From a checkpoint of a small transformer trained on Wikipedia.
Size: width 512, vocabulary 8192.
Architecture: biases, tied embeddings.
MLP neurons of a small language model. Each row is named by its layer, matrix (up: input weights; down: output weights) and neuron, and shows model dimensions 448-511. Each number is 200 + 20 x the weight over its row's rms, rounded and kept within 0 to 999.
Before each neuron's rows, "fires on" lists the tokens most often at its 100 highest values on Wikipedia text that the model never trained on; "fires after" lists the tokens most often just before its 100 highest values on Wikipedia text that the model never trained on.

fires on: "|", "-", ":", "."
fires after: "\n", "-", ":", "|"
L4.up507,243,221,212,188,183,187,184,192,208,199,229,207,198,212,183,197,235,205,208,209,199,197,234,214,239,227,220,197,224,199,222,205,196,184,217,183,176,172,173,180,244,223,216,176,162,205,173,209,225,177,251,187,204,202,188,188,201,226,154,191,187,230,226,215
L4.down507,196,207,198,216,205,215,205,236,199,211,178,169,191,189,174,195,200,215,201,165,205,209,189,214,195,192,203,185,192,227,183,181,186,226,219,201,203,216,182,207,214,186,218,208,196,197,207,153,210,220,205,194,200,236,218,190,220,216,220,207,220,192,207,204

fires on: " 1", " 0", "-", "|", "1"
fires after: " |", "\n", " ("
L3.up1451,206,199,186,187,215,195,210,202,204,211,246,191,178,205,209,202,185,190,174,223,208,191,200,162,227,176,206,172,188,184,226,187,239,181,245,158,184,190,235,174,158,208,180,175,175,195,201,173,180,235,228,236,218,233,200,217,207,200,189,215,177,228,188,224
L3.down1451,214,185,186,218,192,207,224,194,219,224,197,192,210,190,159,183,206,200,182,200,226,177,195,213,165,204,234,163,210,193,185,176,216,189,185,220,216,223,187,200,168,201,170,219,206,198,189,213,204,224,183,197,212,196,202,191,200,213,210,246,202,208,199,197

fires on: " |", "|", " 55"
fires after: " |", "  ", ")", "|"
L4.up772,195,204,229,206,190,188,222,243,195,190,180,160,184,201,211,187,214,198,218,176,218,200,221,190,207,166,173,183,205,220,231,225,196,206,191,195,217,203,185,178,206,195,211,186,203,226,185,188,203,226,241,210,188,192,191,152,173,216,195,210,198,198,194,195
L4.down772,220,218,193,214,197,166,212,179,213,192,226,202,228,203,212,176,223,193,191,196,188,199,163,168,199,218,216,200,232,172,214,188,203,202,210,217,167,189,168,164,223,194,217,212,156,215,192,232,203,168,205,200,212,217,196,197,202,212,204,177,249,219,199,221

fires on: "|", "\n", " Majority"
fires after: "\n", " |", "|"
L4.up1499,186,165,207,213,217,186,186,211,219,190,232,215,178,193,197,199,230,197,244,183,218,208,216,204,216,206,218,194,198,178,207,177,200,211,237,207,180,162,191,194,217,236,172,223,176,204,223,192,209,189,232,215,178,184,164,139,220,195,192,214,193,196,184,214
L4.down1499,187,240,229,204,246,232,199,223,205,235,187,225,170,206,159,205,184,197,213,183,188,219,183,246,172,207,199,215,184,187,235,204,207,227,198,188,222,181,168,202,193,178,175,209,191,185,195,181,213,195,222,202,203,224,224,229,193,155,220,213,178,239,197,244

fires on: "\n\n", " year", ".", " time", " day"
fires after: ".", " same", " that", " this"
L4.up940,233,205,215,171,176,198,217,206,170,214,185,168,202,222,185,177,212,212,196,201,235,193,202,204,175,169,180,207,197,217,171,183,179,157,213,224,198,202,190,221,195,238,195,172,191,229,183,179,180,199,214,197,177,202,186,177,200,193,208,202,236,200,211,196
L4.down940,216,225,176,203,233,187,216,174,189,159,228,214,192,227,209,236,174,195,197,202,217,202,224,188,212,202,213,172,218,200,193,215,186,190,184,206,196,204,224,158,214,217,190,206,204,210,200,178,194,212,211,173,191,200,196,212,200,192,210,198,208,184,184,174

fires on: " |", "|", "n", ","
fires after: " |", ")", "  ", " Serbia", ";"
L4.up1343,213,158,195,201,180,178,170,179,265,183,226,229,170,203,221,215,207,209,193,181,207,180,235,175,221,194,185,181,214,203,251,225,184,192,195,198,211,204,172,201,189,179,195,178,183,215,183,179,203,257,238,207,195,215,177,178,221,189,165,215,173,185,221,206
L4.down1343,228,202,208,163,234,211,168,178,187,214,238,202,168,194,191,142,199,185,192,189,186,188,209,206,218,190,165,204,243,204,222,169,205,193,229,225,254,172,212,236,182,209,203,198,224,248,226,192,213,205,208,197,210,202,193,199,216,180,183,203,184,214,212,179

fires on: "-", " Country"
fires after: "\n", "-"
L3.up1534,204,204,188,169,184,174,206,212,224,177,212,194,231,234,189,214,192,213,206,175,212,234,220,211,223,216,190,217,226,213,228,208,169,164,216,158,180,204,196,208,195,213,175,192,177,165,199,190,201,200,203,205,212,237,184,200,223,165,192,165,176,230,208,193
L3.down1534,218,187,214,197,214,245,195,194,185,197,208,231,214,192,191,167,214,167,165,170,188,223,218,193,169,206,206,214,171,215,218,172,218,174,189,195,231,204,188,201,194,194,243,203,206,190,199,217,192,184,187,194,180,205,190,200,234,229,188,212,205,179,194,210

fires on: " |", ".", ",", ";"
fires after: " 2", " 1", " 0", " 5", " 7", " 3"
L4.up76,223,202,196,202,242,182,185,221,214,168,206,168,208,239,173,210,201,185,228,155,212,192,223,208,200,210,206,184,191,227,174,170,188,194,197,171,178,194,212,207,178,209,200,234,209,181,186,153,223,207,203,192,212,224,196,211,204,227,197,198,174,200,207,220
L4.down76,226,150,244,200,212,202,215,190,187,186,198,220,212,204,214,168,188,201,228,203,203,196,208,187,199,228,213,177,161,208,212,203,192,206,222,199,225,212,192,200,199,186,201,234,175,219,214,211,215,225,210,205,221,191,213,227,204,199,201,226,209,201,200,217

fires on: " Japanese", " and", "ist", "ologist", " or", " politician"
fires after: ",", "log", "bi", " a", " an"
L3.up660,208,129,202,178,201,164,222,204,208,206,206,199,207,217,199,226,195,209,186,212,206,207,215,207,201,174,187,189,187,181,189,205,166,184,184,230,197,196,227,227,205,198,199,201,234,207,223,195,184,203,211,212,207,179,189,158,160,222,210,204,197,188,181,214
L3.down660,201,183,161,228,159,188,203,200,207,186,201,189,201,214,187,213,180,205,181,173,189,204,181,228,178,189,217,189,172,177,216,192,190,178,186,163,214,209,222,207,209,187,216,191,202,220,207,186,181,214,180,192,205,214,190,187,218,172,225,193,189,206,200,198

fires on: "W", "-", "E", "N"
fires after: "°", "-", "″"
L3.up1757,199,196,218,197,190,191,227,187,213,214,251,213,226,218,190,221,214,203,198,201,228,184,206,215,206,198,217,249,196,179,196,223,190,202,204,170,192,204,194,204,223,205,196,149,252,171,183,206,185,197,206,208,187,190,190,169,233,212,191,198,204,192,192,192
L3.down1757,196,203,200,232,205,222,212,212,222,193,224,231,199,200,177,220,193,187,204,196,219,211,204,207,229,169,204,215,179,187,219,200,219,200,190,195,181,209,218,196,254,217,185,193,218,189,179,158,191,175,191,188,199,193,173,175,184,189,211,201,207,179,200,216

fires on: " The", " It", " the", "The"
fires after: ".", ",", "\n"
L3.up88,214,214,177,216,154,196,167,216,189,215,212,175,200,202,201,203,203,208,191,241,206,186,210,201,220,220,233,203,216,230,225,218,183,198,179,178,222,220,229,202,209,202,190,208,194,197,177,202,201,212,208,208,209,161,177,216,188,188,206,181,209,195,220,195
L3.down88,197,215,235,191,249,211,184,201,194,211,237,165,212,200,202,188,212,170,213,188,193,208,204,147,179,171,156,202,180,176,221,209,218,181,162,212,195,200,180,165,210,181,195,190,199,184,173,190,188,204,198,195,206,199,205,193,196,194,210,219,241,145,217,210

fires on: "-", " 3", " 5", " 4", " 10"
fires after: "|", "\n", " |"
L3.up1656,182,183,206,176,175,168,226,203,194,162,217,187,208,198,196,206,206,210,188,220,222,182,219,188,201,184,201,205,188,225,201,214,180,200,237,150,160,177,237,173,206,194,216,178,193,205,226,208,195,234,213,190,209,244,194,193,227,217,168,149,205,220,172,214
L3.down1656,229,199,180,197,191,247,224,207,225,220,200,187,188,194,217,203,217,193,215,198,179,178,196,184,166,200,211,214,215,232,194,172,196,204,183,198,199,212,193,224,202,217,213,229,176,203,232,201,196,177,200,214,211,199,199,232,207,224,196,201,194,182,217,213

fires on: "He", "L", "T", "Le", "Se"
fires after: " \"", "=", " (", "\n\n", "\n", "-"
L3.up1962,218,165,200,172,221,208,190,180,205,185,232,193,177,193,182,194,223,209,183,181,246,194,187,200,208,221,189,202,218,231,205,245,225,271,205,165,217,178,200,180,191,184,206,160,222,182,178,196,162,177,206,189,158,233,196,172,213,174,215,175,188,219,166,198
L3.down1962,198,218,205,185,148,190,180,201,183,180,195,192,200,184,232,192,222,205,209,189,245,175,216,210,212,223,205,248,190,231,186,228,208,173,184,195,179,195,224,211,203,203,198,170,243,208,222,186,189,198,190,204,190,179,198,210,183,176,209,186,211,213,154,208

fires on: "="
fires after: "\n\n", "\n"
L3.up1963,216,202,200,170,162,167,198,170,213,215,193,229,197,215,175,230,228,210,195,213,213,190,204,207,213,185,178,211,235,180,201,166,218,176,223,197,208,194,203,217,191,169,217,232,167,211,222,183,162,188,205,212,168,253,199,206,161,221,187,159,200,183,208,176
L3.down1963,199,195,169,206,223,199,226,195,284,185,192,176,208,211,188,202,189,214,195,160,178,180,223,165,198,160,235,214,174,191,199,182,186,222,206,216,167,224,187,216,181,203,193,154,221,216,222,214,207,199,210,210,197,183,213,203,206,205,224,214,175,176,175,222

fires on: "\n", "|", " but", "ly"
fires after: " |", "|", "\n", ".", ","
L4.up887,187,216,204,183,214,190,163,212,209,170,225,172,226,219,206,204,208,190,233,187,225,188,206,205,221,215,210,187,196,202,195,179,162,228,187,208,190,193,197,180,202,213,165,176,160,192,208,187,205,192,202,183,214,187,195,180,175,188,185,216,209,180,221,233
L4.down887,204,184,209,219,230,171,207,227,195,202,199,170,190,223,188,178,191,238,178,188,206,196,172,223,204,199,200,217,210,224,194,238,177,220,194,188,214,195,199,190,197,221,210,201,182,181,207,153,200,191,201,201,183,203,214,250,202,171,206,207,212,225,177,203

fires on: "{", "^", "2", "-", "}", "/"
fires after: "^", " km", "{", "2", "km", "umb"
L4.up869,211,243,220,204,201,202,189,214,197,157,210,193,194,225,207,210,213,204,182,195,202,195,211,235,201,215,225,206,170,198,183,203,207,230,235,169,197,188,177,163,248,188,190,203,211,194,181,198,189,195,209,185,184,214,200,208,171,194,209,161,233,187,173,169
L4.down869,204,233,221,230,217,207,182,196,185,209,193,216,206,194,183,232,202,186,209,233,178,216,233,207,182,177,204,181,227,218,194,222,236,187,223,218,224,234,170,211,227,200,194,194,183,210,222,206,211,175,169,190,165,214,203,223,195,206,210,204,242,185,145,179

fires on: " |", "  ", " votes", " hold", " gain", " Swing"
fires after: "|", " votes", " Democratic", " Republican", " Total"
L3.up1412,214,217,187,201,189,202,210,197,246,222,183,194,217,186,192,192,204,211,222,212,222,205,199,196,186,219,181,250,196,195,239,211,192,169,262,192,199,191,224,232,213,178,182,218,195,192,218,178,196,212,239,185,171,218,155,190,188,160,202,180,189,171,235,171
L3.down1412,198,168,233,165,191,187,256,197,216,218,221,179,226,211,232,196,201,212,173,172,229,200,212,198,230,228,242,193,199,205,195,191,200,186,183,188,205,207,200,193,247,232,209,212,202,184,219,184,204,212,179,179,223,224,214,201,190,203,196,216,169,156,179,240

fires on: "-", " (", " company", "Source"
fires after: "\n", "-", " mi", " •"
L3.up1376,177,205,224,196,186,172,174,227,197,193,174,179,183,232,192,245,197,199,213,205,219,217,208,198,214,218,221,200,209,218,207,253,166,213,190,208,216,181,187,186,219,227,164,213,168,178,156,192,192,150,220,211,205,202,194,166,201,214,222,171,187,189,202,215
L3.down1376,223,210,157,176,182,218,182,221,160,207,180,191,208,199,212,174,180,169,207,220,186,226,217,229,140,177,201,183,213,201,175,226,211,203,192,205,197,203,205,224,204,203,186,193,202,163,238,222,195,176,227,193,175,220,183,205,229,220,218,213,226,214,151,181

fires on: "H", "B", "P", "D", "S", "T"
fires after: " *", "\n\n", " (", "-", " \"", "\n"
L3.up127,197,188,202,196,206,225,184,198,231,213,226,233,182,221,169,202,230,204,194,197,232,180,208,181,198,171,190,211,206,199,223,198,185,229,222,161,201,164,185,131,227,168,225,162,199,205,196,197,190,163,206,214,208,217,179,178,174,200,208,182,203,198,196,199
L3.down127,210,191,210,214,150,208,189,215,202,192,185,226,217,192,226,183,177,189,193,207,215,192,192,211,200,222,205,240,186,210,224,217,218,211,230,209,213,197,211,181,205,200,188,195,242,226,198,205,201,219,205,205,180,212,195,204,178,191,205,194,216,253,164,209

fires on: "{", ".", ":", "2", "}", "/"
fires after: "^", ":", " (", "2", "{"
L3.up413,220,199,137,199,215,210,213,232,209,182,219,203,185,233,185,229,218,208,190,195,235,236,199,186,205,197,218,207,264,198,205,241,217,211,237,174,208,180,223,173,176,203,206,222,219,220,185,176,198,185,209,187,220,199,170,221,199,209,186,148,200,200,207,213
L3.down413,197,199,186,211,246,246,177,198,204,249,165,222,190,157,165,218,210,180,199,184,183,162,190,197,200,183,220,209,209,175,212,203,237,200,207,214,195,192,213,247,232,203,213,183,202,174,218,213,217,163,176,187,175,186,195,163,213,223,191,192,189,206,184,225

fires on: " |", "|", ";"
fires after: "  ", " Party", " Candidate", " W", "\n\n"
L4.up2000,202,266,214,242,211,230,141,199,179,195,205,175,259,224,179,199,218,199,224,201,176,205,195,197,212,224,201,217,201,210,193,204,211,214,200,221,188,205,233,217,214,162,175,205,172,183,190,181,245,191,209,216,189,205,189,181,189,161,221,207,238,203,225,179
L4.down2000,198,146,203,189,234,205,200,175,227,217,183,201,221,207,201,167,185,223,187,194,205,185,157,202,198,185,175,207,190,183,205,212,215,200,173,208,205,151,227,208,207,190,214,215,190,189,223,224,202,204,184,217,223,180,194,203,181,188,204,219,230,198,225,222

fires on: "\n", "\"", "—"
fires after: "=", ".", "s", "\n\n", "In"
L3.up1354,219,186,179,190,198,228,176,197,197,198,241,191,240,233,181,228,210,203,207,167,183,185,202,243,216,185,209,235,213,213,207,188,171,200,179,241,197,201,181,206,224,201,184,239,182,189,204,183,204,189,190,205,203,171,211,169,206,204,205,168,232,158,215,207
L3.down1354,212,209,221,226,175,198,226,175,221,202,170,217,209,203,226,227,178,219,171,236,201,224,194,169,214,214,177,251,211,160,184,219,237,220,212,180,209,205,208,193,217,177,213,198,213,221,237,210,207,166,211,198,213,225,210,226,197,214,190,204,203,166,173,220

fires on: " he", " She", " she", " He", "–", " year"
fires after: ".", " that", " the", " where", ",", " which"
L4.up888,216,191,213,180,186,202,237,207,176,144,213,167,233,226,205,186,172,208,192,183,227,170,209,203,190,178,203,194,211,189,213,212,189,196,146,191,204,175,196,165,204,200,170,208,176,197,163,195,218,243,199,208,130,185,194,196,216,191,202,204,223,180,186,194
L4.down888,203,257,196,181,227,195,222,225,218,230,196,230,174,220,199,189,207,184,219,176,177,192,182,187,211,191,234,204,188,195,214,179,195,230,212,215,194,203,211,179,190,203,205,223,219,169,180,182,193,206,232,214,208,201,227,172,181,177,231,196,213,190,202,195

fires on: "|", "-", " Film", " Bronze", " 100"
fires after: "  ", " |"
L3.up1486,179,177,200,196,212,193,201,213,217,198,210,159,141,212,179,248,193,204,204,189,206,178,200,193,223,183,204,168,206,182,217,182,171,196,180,197,160,195,210,203,177,193,173,210,218,226,186,196,216,183,217,212,199,224,202,187,203,200,187,215,180,226,218,198
L3.down1486,194,231,172,198,198,224,201,228,181,229,217,186,187,195,190,153,213,207,196,216,196,222,212,191,206,232,191,223,214,172,196,160,178,190,200,236,224,190,162,186,170,211,195,166,197,201,206,221,204,197,173,189,195,207,220,193,170,212,190,193,198,196,197,216

fires on: ",", "\n", " Ac"
fires after: ",", ".", "s", " However"
L4.up1391,203,196,197,208,179,187,174,207,200,153,205,188,214,218,209,202,209,212,194,179,200,194,205,216,213,218,197,206,198,248,203,217,160,200,250,209,214,184,165,222,207,213,173,170,168,217,211,185,209,205,192,203,205,164,195,206,182,183,195,198,223,186,204,178
L4.down1391,224,186,197,185,231,210,207,187,201,204,180,211,213,185,212,219,191,183,232,212,215,208,228,168,201,181,208,219,229,207,168,190,213,187,190,215,227,231,221,187,224,193,237,206,205,199,224,208,206,217,190,195,207,221,191,211,223,203,169,171,191,189,179,223

fires on: "–", " Release", " 12", " 19", " 9", " Production"
fires after: "-", "|", "\n", " 2024"
L4.up880,221,212,215,176,182,159,215,196,171,188,231,208,225,203,201,228,203,192,206,187,188,199,210,195,240,235,197,195,201,210,205,246,192,161,212,171,191,205,225,174,233,185,192,188,156,189,191,192,205,244,217,238,203,182,188,194,213,198,157,222,197,213,180,211
L4.down880,196,168,205,208,215,193,230,203,201,178,214,178,184,217,216,200,236,170,218,147,185,226,203,187,213,162,206,163,204,231,189,190,198,224,208,178,192,194,195,216,189,207,187,207,166,210,219,187,172,238,180,202,193,237,181,217,198,242,148,222,191,178,209,186

fires on: " he", " She", " she", " they", " He", ")"
fires after: ".", " where", " and", " when", ","
L4.up1804,199,209,196,187,196,189,211,227,195,208,187,167,206,220,188,200,203,194,200,199,226,187,207,258,194,226,232,226,223,208,199,227,187,207,165,228,210,189,176,183,214,182,180,162,196,150,203,169,216,201,202,241,201,213,192,171,212,178,211,166,206,229,174,193
L4.down1804,198,211,196,236,200,175,175,199,216,206,194,191,213,176,211,201,190,233,208,219,175,222,199,172,203,203,165,189,173,178,225,183,217,191,224,186,165,214,204,239,170,201,180,247,201,194,168,201,186,199,199,210,180,176,197,213,176,223,198,222,185,174,212,219

fires on: "-", "ing", " it", " of"
fires after: "\n"
L4.up1185,184,201,197,166,226,190,197,191,237,199,207,201,188,203,176,225,218,204,197,198,222,208,206,164,202,184,153,172,202,192,205,204,180,197,196,202,189,209,192,182,204,215,206,167,131,200,188,199,195,169,211,201,210,249,198,189,209,242,181,203,219,214,234,241
L4.down1185,190,217,171,188,227,162,194,228,225,181,189,186,192,199,211,201,162,177,171,206,189,224,186,214,216,238,181,233,185,214,217,198,208,226,217,177,203,242,209,214,200,172,238,202,220,185,186,197,190,217,197,173,175,168,163,238,191,220,206,195,205,185,176,155

fires on: "="
fires after: "\n\n", "\n", "=", "Cast", " reception"
L4.up1372,191,202,227,169,195,218,220,210,202,195,222,204,210,212,167,205,227,217,195,205,204,238,203,213,224,193,186,221,211,201,213,181,188,164,213,188,195,182,211,224,199,202,185,205,156,196,228,183,200,181,203,194,168,222,197,219,215,201,207,176,212,194,185,187
L4.down1372,182,191,202,210,205,196,207,215,248,196,191,211,188,195,165,185,205,192,193,171,174,188,228,189,206,183,217,216,180,178,206,163,224,206,207,199,158,197,247,218,167,193,170,176,162,184,201,219,207,217,200,212,183,181,197,195,172,222,195,200,156,158,194,212

fires on: "2", "}", "W", "{", "E", ")"
fires after: "2", "{", "°", "^", "″", " ("
L4.up765,185,198,192,192,194,193,191,214,254,185,213,184,179,209,191,225,224,224,188,169,248,194,215,219,192,216,203,194,222,193,220,261,202,260,199,188,214,185,207,148,183,195,216,183,237,186,138,205,192,203,190,216,203,184,186,215,166,211,206,143,166,183,211,217
L4.down765,200,205,176,214,185,188,213,223,202,168,214,202,226,210,205,207,178,163,204,224,202,167,193,190,211,191,179,181,182,226,195,208,188,177,200,193,221,209,221,241,190,220,182,200,224,184,199,193,179,212,176,194,177,198,176,224,169,191,223,196,233,222,203,189

fires on: "R", "P", "\n\n", "|", "Rec", "18"
fires after: "\n\n", "=", " (", "\n"
L4.up1801,224,178,201,200,245,220,181,208,225,169,208,209,200,201,189,205,224,207,206,205,183,169,216,191,224,201,234,202,236,226,186,244,178,242,191,190,229,187,191,200,203,207,220,198,191,179,216,208,198,187,197,191,202,197,186,202,168,212,221,176,215,211,207,169
L4.down1801,231,208,188,177,173,178,194,198,173,216,192,205,202,204,186,194,200,229,199,247,230,210,194,163,201,229,165,198,205,205,211,219,194,220,183,186,216,182,223,199,208,218,226,212,177,212,204,176,207,210,205,202,190,181,156,219,210,230,235,193,217,224,195,201

fires on: "  ", " Liberal", " Independent", " hold", " Swing", "|"
fires after: "|", " |", " Republican", "  "
L4.up1455,176,206,198,229,175,206,217,189,202,184,208,208,174,199,199,197,204,194,210,205,206,191,189,173,221,195,190,234,215,175,230,219,198,181,230,204,188,188,239,233,209,159,190,191,188,225,188,177,195,204,229,209,168,198,178,173,158,225,192,197,215,187,211,188
L4.down1455,202,187,187,198,176,182,211,191,183,197,180,201,198,185,188,233,200,222,193,206,193,188,206,175,194,185,213,200,171,234,196,183,175,201,217,214,181,213,200,184,202,234,244,204,204,180,180,216,194,189,177,213,221,191,200,212,220,217,184,210,189,188,210,239

fires on: "-", " -"
fires after: "\n", "\n "
L4.up1390,210,174,203,211,187,165,235,214,240,223,251,183,162,227,183,224,194,217,205,211,206,170,214,189,191,187,190,212,206,198,198,194,203,172,234,181,182,179,216,240,197,226,188,181,176,237,171,196,187,188,216,207,207,207,170,208,236,223,188,172,207,226,187,261
L4.down1390,194,195,165,201,187,166,186,217,181,167,204,180,180,181,198,181,194,190,174,202,186,227,179,234,215,256,218,204,176,223,200,231,221,227,208,190,214,190,177,187,198,197,197,196,193,184,207,184,185,175,246,208,186,206,190,227,212,228,218,206,218,266,183,197

fires on: "-", " |", "."
fires after: "|", "-", " Republican", " Democratic"
L4.up736,186,203,212,216,176,157,218,202,247,213,204,174,227,229,192,243,206,204,212,192,205,166,222,195,185,192,205,198,221,234,186,195,192,191,215,192,195,192,187,188,217,225,154,217,217,181,191,177,235,218,223,222,206,222,172,193,189,223,223,219,215,147,197,204
L4.down736,209,134,242,189,195,211,213,218,153,209,190,198,180,200,224,179,196,198,200,200,195,195,218,201,190,188,204,185,181,178,183,167,209,204,187,202,182,177,192,160,220,195,204,187,190,195,200,210,184,147,176,205,213,188,211,209,210,217,206,191,195,159,167,234

fires on: "–", "|", " 2010", " 25", " 18", "\n"
fires after: "\n", "|", "-", "–", ")"
L4.up327,225,208,214,193,199,177,192,199,190,227,186,187,179,219,205,217,227,220,201,191,220,181,211,191,232,224,226,185,183,192,209,186,179,183,166,201,152,183,203,157,234,192,227,179,190,173,166,179,215,203,225,182,196,232,182,207,221,209,209,193,155,209,190,189
L4.down327,193,209,213,247,205,173,187,185,215,204,200,162,229,192,156,207,198,205,219,180,212,194,210,181,202,186,179,224,218,189,177,207,176,191,211,170,216,210,188,197,204,205,226,200,235,203,216,235,206,156,218,223,208,164,241,208,214,189,171,206,215,206,203,174

fires on: ")", " It", ".", " which", " He", " who"
fires after: ".", ",", " The"
L3.up1575,176,196,193,220,193,202,201,220,192,186,207,182,228,180,195,188,216,194,200,204,199,184,224,238,195,192,226,198,216,206,185,242,206,179,168,215,226,170,206,193,220,184,203,220,227,182,192,235,187,210,195,183,201,182,207,146,174,199,210,184,219,152,222,205
L3.down1575,224,175,203,200,174,170,216,190,151,205,214,228,183,174,199,219,183,229,228,169,175,182,219,171,223,181,176,223,196,179,238,193,199,193,208,189,183,193,187,194,167,205,221,228,165,216,178,179,191,199,172,207,183,218,217,232,176,202,209,219,211,189,170,200

fires on: "=", " of", "\n\n"
fires after: "\n\n", "="
L3.up313,194,186,239,221,195,185,246,190,183,189,194,181,200,228,196,215,209,195,219,188,219,205,188,199,183,211,202,211,204,192,209,188,227,179,194,190,160,213,181,205,211,186,216,164,196,207,203,150,213,182,191,204,189,210,186,198,211,171,220,163,161,221,203,209
L3.down313,194,171,183,197,216,193,209,184,206,215,196,204,185,181,173,192,197,197,179,175,170,147,231,201,201,187,206,226,170,192,197,182,184,192,233,220,171,216,167,213,201,179,177,195,197,206,208,231,197,220,197,203,169,201,212,197,214,196,191,230,196,178,196,251

fires on: ",", " |", " 7", " January", ";", " 17"
fires after: " |", " 2", " 12", " 11", " 1", " 2015"
L4.up552,192,165,184,179,166,184,219,210,183,175,189,184,206,214,201,245,202,206,212,169,230,191,225,240,218,207,214,169,186,218,189,192,195,180,215,185,178,186,201,215,207,203,173,203,226,210,163,182,212,265,227,214,209,202,192,196,182,179,170,216,202,191,218,221
L4.down552,213,196,207,175,216,174,227,206,198,193,230,185,190,222,183,203,224,226,221,208,208,189,200,200,175,221,248,206,197,183,182,190,198,231,164,215,219,220,221,212,197,229,216,199,169,196,216,206,203,215,188,190,220,211,211,202,243,189,183,214,201,211,154,215

fires on: "|", "  ", " |", " 2"
fires after: "  ", "|", " |"
L3.up1179,201,236,187,240,220,200,189,215,203,220,215,219,209,210,187,205,204,206,218,211,214,195,216,173,217,196,190,209,218,214,219,227,209,197,218,190,206,183,202,184,215,203,180,226,240,205,198,189,228,184,243,199,173,208,183,198,153,195,242,188,208,187,217,170
L3.down1179,200,196,208,190,168,211,164,184,209,189,218,200,162,183,199,187,193,196,215,195,183,207,187,244,198,166,177,167,149,211,208,204,229,191,169,219,175,202,192,187,220,202,215,170,204,202,199,209,205,159,194,187,184,221,195,214,179,165,217,206,170,203,207,196

fires on: " |", "|"
fires after: "  ", "\n\n", ")", " Candidate", " Cup"
L4.up31,214,213,209,241,214,183,166,207,167,217,192,207,230,221,188,191,224,202,223,181,205,183,179,210,223,237,239,194,218,227,196,192,180,217,197,229,217,195,193,215,215,167,186,206,182,154,202,182,204,219,210,221,220,224,195,196,178,181,238,200,207,195,224,169
L4.down31,215,171,197,203,199,202,217,191,179,221,209,190,203,173,196,173,175,199,152,215,210,196,167,190,199,167,140,234,174,204,201,239,224,212,167,192,215,165,222,206,192,216,199,193,210,220,215,205,196,199,178,192,178,145,187,215,167,233,220,208,184,238,222,219